python train.py --num_hidden_layers=12 --hidden_size=512 --num_attention_heads=4 --num_key_value_heads=4 --head_dim=64 --intermediate_size=2048 --vocab_size=32768 --hidden_act="tanh_gelu" --norm="layernorm" --norm_place="pre" --norm_eps=1e-05 --positions="learned" --qk_norm=true --attn_scale=0.125 --bias="all" --tie_word_embeddings=true --parallel_block=false --init="normal" --init_std_qkv=0.022 --init_std_o=0.00448 --init_std_up=0.022 --init_std_down=0.00448 --optimizer="muon_variant" --learning_rate=0.00311 --lr_mult_o=4.0 --lr_mult_up=1.43 --lr_mult_down=1.5 --beta1=0.95 --lr_head=0.00532 --max_grad_norm=1.0 --warmup_steps=56 --schedule="wsd" --decay_fraction=0.737 --decay_shape="linear" --final_lr_fraction=0.0 --batch_tokens=131072 --max_seq_len=2048 --doc_mask=true --train_tokens=924700000 --max_steps=7055 --dataset="wikipedia_en"
MLP neurons of a small language model. Each row is named by its layer, matrix (up: input weights) and neuron, and shows model dimensions 0-169. Each number is 500 + 25 x the weight over its row's rms, rounded and kept within 0 to 999. Numbers have three digits each.
A block is one neuron, or neurons of one layer that tend to fire together. Before each block is what it responds to, as a language model described it from the Wikipedia text at the highest values.

Description: Possessive words referring back to a named person, chiefly his, also 's, her, its and he, in biographies, as in his father, his brother, Kho Orluk's descendant.
L7.up207:498481507484486481519535519497533480475456465510480458513511481495515482479547487511491481453459486518489475556511530482497513505510505506487540464497478532519489494516497472501497484518502545510488469475508465502478513512521529507470479442494486504476489468455486562508498488511481497484493490545513483531528528521508557440550511513501469517498463465505522445501497525500465495506499454487528462486533503469477500575499508539486477531496483542505472436507445476496512478516509506545469488486509501478504503503

Description: Possessive pronouns (his, its, their, her, our, your) and possessive 's nouns before a noun, often after prepositions or verbs, e.g. in his career, its campus.
L3.up625:481526539510502509477504498492506491513450481507513495514512477536475453464520484506465523487512492488529539469541517529509523499496492512478485506538488503529458519504503477509517514489496517508488498466504492545521461534497516504518489491460503442501505514458496490474555507485488471508496530477502529556528517501487489508481509512517505518481473504484514480468467490477494466499499497464480519510504485503523507519483532505530494557470460546514485471527499519509512552543544509514489524507468477541486520508
L3.up952:513480545513502505511502504485512509511490453511491549533491533516489447456503478465518511512533485498524505432554483535528505514468479497509500483510490517473475473516501502506517497485495503534505491508485480522498462526497525553528478516503502436467502539463530534475559511512459444511506544476496535513493510472513465526513475482506506535509448528489533497531487507529477519458571516468486477520520488476511521451531522486476460545464524466496482478551477503486446519523531492511502487503491459536492478521
L3.up1052:470516529487525504488499502567502505496493485475469514499512469537515518510516483532480556512490489505508491513566489536468521517533436506522480494531480494500463486489491489489483484457452550501470542545493487476539471493532479512515491491490506494543484517517498495489489494478459476522497511465492537529512526500474511482480504497504481491492496518482506487468486506517470490476510483520516478501559550509501469466464540498542484485445537513538505522506501504498487478514538462462516522475522513497480517491
L3.up1270:491438491534483515480523486504497519497503507515489489509538534508502460503498468483478506512503512484483539528511513495487471461436486449494486503533448466491478512471488460488520499506469454534563519495517549547531475544503526509513447529486516476483477482524569549494517503498516493513486528499520504520487566493512499523479508476490532491502493520512515556521510500502495508531542495459519499560522490490551480511497488490451496554504491546479507518523487501497482498492487482485484507501498486490500491465
L3.up1444:501463540487501574469528489507529482524510519495503453526502505536520490415527474561493516510493479471512525486505514515524531497471485502514485545479506487525514479479485463499480522522483521471494537475523501542467487480503472528517477481537506459516552527534540501524568485513488479527538531537506515512490517498456522493487483472479502549540485492496524481508470477514491482500529496526466511487481498518525479483516470478543474510504447510476481497508518519479463468489499493543536511484441500511518483485
L3.up1463:473513515522499469494515524495511494588496516531500491469488454499516510487511495501560495523490498463472519496534504524488493534482509512487461516460509466478472505474460480530526504492500501511515493497534538536494498500495485493478501470487508491494512518457472527485545493493523497510507518498494522499527527463453491468506490527504504543534555550440507492497531477465507473469520556497465527490475458489502515500494509525517465505470521513511516477480506496502508507536481507545466484476514480503488524486
L3.up1477:538492514493479494502509482530508516478516515483520499447548488455533497514492514454492447518514501530493519461482475505502503525526485527515477471469544483487492507536515497510510492512442452507485476490510494498528500513528514542516465468546469432516501529497449518523511525517498502486448464494516516540463480489518516489485515498469525527513472519511483518477516500525500498517522491483496471481501550506543440504521526506515469476466482510472523524484490497516534480511509468494537525476526546471471532510
L3.up1541:492511551463461491521550507515470496485473494510517488480514492511488458508506514505474459481470494475482525422499502559517503510547483477500494534495528485482497523502486470481495503490488533497508484501504507463520472493493556553494470449487496451498492515505523491518566492464492498531480515492492516512521503501457506500497471492467524521527474522468443502488483512525534512446546516533485465546505507503493450500488506503500444517519475511467504494516485508516521519524492527516473510488484477521498485495

Description: Function words or nouns that lead into a named place or route in geographic descriptions, e.g. "on the Mississippi River", "to cross Bayou", "along the".
L8.up0:534539487472501512497517484497491521464499508498440506494465489477491518493499464470501518481492472527492580556489517516480491494495534498534518461463491559529528491522515527476501451480499527473470497533525505522503525491529507500528489491486522507502521461512524486508478523504505542527521506482516468505465458481477550489512555503502508535509488522502463509520507499534499539502513520480513510472472509494480504543505493456514511490513466508463474498500513513465465516454481498507494492530445501491474512519
L8.up192:525494495508497476523503479512477524492472480495469499482521463463503484494495507475534574447515504486516528496504506473538531498471475522551514492538521533498494506479526502508512464514545526503505509523481497513538490500487488521418493509508502522530533480543486536510518508532500436522514535497517525540471498515495483486532489454528510484536495527492512468486492482488495476455463471509524490515519529492511487504538554494465494497495520507487483510493527510515535537467489504496543530515543551426460499488
L8.up623:553501475515497467514487491510524501529476491511478458523455462489516501475486476481532511520538459477470560541506559528459517478497523522551491504501514508502450508491501480505473512489488489483512518506511523500513519488527482510495473468564544517518496489477494496510467531568509459495480486536436583534499543444505504484541502505513558502525488536542509512464505515491531540506451484544514513525520527512477485503517489463497494545485486461485484495523493486537511541497512505493526503519504509473530514505
L8.up689:493532500490485484536487470514504481500511483508482502540546509530488507499506533549526482479478506451523526489503514533476506482475504494463514474493510485517515510482511515538512551487531493488463532528477560553529513493497506492520495505467535527464531535503499473579464497496512495510536474561523482514474474508526488518496477490486512520515487544528526480459507513470479482508524471506531505506526484513477524505539538457530520480502530490554508505542507490514461490467517471520524466461482523471535496503
L8.up1053:498526488471494484523506496473485468546464509480510529500505507478499510478474485478530445531474505504517506491508480454491492465528481481496515494493507467476489496475488480499477549531467534496495490474440482494532478503516498476534477514499526523511490509466538506513508444522495531488535534512514485488484491507540462469493484505494457522529486464506489507541447527500490461520479473491523503491497524501480514496455505487542527534509537491509439445516484485484532475497531520530503511491477473453503504511
L8.up1489:482532533472499470518497523522496491497452533513508510497492512487483479480526532484512491547488528461511546472485489542532510492509503505497488511485496528506499479522489478483521529508474490496478497516520517501485493470515452482482498499512503508553489503483466512464462486444523487508519517504508484556471498459519559498482491516500479533460490494523497494489517496491511530522496489490477489524497458495489509506501539516519501486492471471484466458511467464539536541483486510526491515499500496504548484465
L8.up1583:494539525521489500505503472514475482520497483578479455514506484548516505500512527575484499482519467483509510480482515487527483454499535510482501455480542497472503489462485478552520482500438502525455530513504540517493481559493477505503499525508496474485500504482477510503500522469493514508476497495540524515509488502532461481543489581490501492473496524493452479513460510494518490493497538478490502535514482485485477508502498537486486511480456488522460497520534488503503499540470469481469470495474471518459508527
L8.up1696:513476485538497448461521490469476489539456512516477489509498446481514524493549457436526503521503514471483507554510500494508489494493505509490490486548523511499478522463512523529534495469476508525478521478559493507487452482520466501506489496509486495509505475489540521504503462486531486477538488489498548517487519525489516460504479532501494481510492489505491534511489518501539496525509481472471516458483531533519491462487513507502514491498444493488468502491489512545497523475481507516518492526484494485474537443

Description: Words describing routes, movement, or position in geographic and road descriptions, such as passes through, flows into, towards, near, south side.
L3.up69:500462528521476515511440500526527522486475503492479542466482500464500496496476525484555496519510473489514513534503504483478539490518491519532538504522537516448476516475567479530516513532473564503527493515515526514483468479543479497476457477499476488506498498486455471474513521490467439506519498503456486466530495503489524468524523516517515497525481527536491471483501496431523485509434490526512497496487519459479463501544498434518491541464526448508467499536511504494516489455520493526542498492460527470531485504
L3.up190:479480515515520479488472474461490526538474490504475540469476507523509474490513563521468484448511545460558518501480517556487515432487512511502517466497522500496541529538530483511531514537472532517478503480492528480497492519475483479515463486497485568490551485478478483521477465522539507475512528473517523500486495509487488484492497504503462514523470455459533499502543536495463501469506501518512505496496473505479527487461501490464521485484517506533475512497470542480492507535472489488497475474506524472507521484
L3.up249:485487504462524509512510485510467484506552532525511501497491513541457512520501482519523537488508450511509519524508459505519513548521500458518459499487495525466519547529535464541501483515476475486520526543506526522529512488517456467474463482491476492466473504468437523512518511464523518482513528526505524498513467484494501444500517499586484502464538509519503502503490545463479469525488543531540515507498493472519506489463518469499501491509465480459462488482500486548478553479550476532501492482515497505519471558
L3.up271:504474540491489471531493479523527514462453486505511498508550444478480491478498482475505497489497533469489499526494516478473543476522542503526487512476513472493476545542529479513470539543488501482504474486508475530466514488525503506476527520490535524470456559457488526493515482501470524540528507539465487487484495487501526495485491529494488457523471493510493479550498547502462484501503482505485522507506465507456507454536486493519495464468484481492466486492484465438548474491519476510507508543445456512493508514
L3.up675:497464508476542534538515463494461525485522479471509488526459492503511537497515513467511493501502515489520493495504434529492475506491529495476504489469525522449518554519512502497462441487453547488512464484498460530493496447506500467520455479507456526503487492527488459514478474530499508477475535465482532543486509464467484483532570527503478528507481486461514463492507534487490494473524480512486495463487496551462501519514518455556470513502540499488453490476538493478491496516514527490520507477510508498476524527
L3.up966:498521517512520510481516452527529418566445499507520509444450493483479533532532568471481523508529507511512501482510503526521496475479528496514504470465491520468502508506477531521515477503445512518520467512470455511545464506550532476511465518544498539545523485472508516477459495510480463501521507503494504440464424487494516504493521495534488498551515538531499427482511518457530509582482503515495504504532462518506514539488511470514474521509497501539465450492496513449534514495497507525503515519504512531502513512
L3.up1612:556456506471479494538508492520495477499482471524494490496462487511455516556484522469506545492513505523507471488498510470532500499526519482520497445481462502493520493450473505503485526489483506480479502550497478517512487455511501491513477516463488523484519504487489522513508487532459494480520508549551494512451493463497479497508528486509474514475559512490500474496446496518505477507479527513537501474496495493491492432489518507482538524509460499522475533535506511480486533518515500462532559482467483521484488499
L3.up1896:485457480500510502494469499494530493504486479519497526523516497471494529517522511480513509466492526495507518500500538481498496519515478504560501476492505505464452479489513459527533535498481541451491509525523511514506500475528471509494456513493522522503484488483453528576520499504505477484499497468497532490471524454451523537526508537540448517465502474465511479493496489511454518474526484517561514508471445483500491443515507491484484511464488483556486488511516487480482520461528470532528510462474493504478503529

Description: Tokens inside phrases giving a place's location, route or street address, such as "along the", "at the northwest", "530 Spruce St." and "N1 Highway".
L7.up1323:499557540490533517506524524490507447511431517491488489483464496504480544490509508464532548501496504551506532542497475505491503495525508502513507483560464477520503521519505467513483520506496492491452548504512497534488468504547482491495475516472507573516472459454475527482462496501487476488493521490524513512496532460509503521527501543523431497524486501498515495481513496475506529492496498501516498482496510497502478476522512459521519518507451501487447476534506457504503509467508518519523534476473489479497498517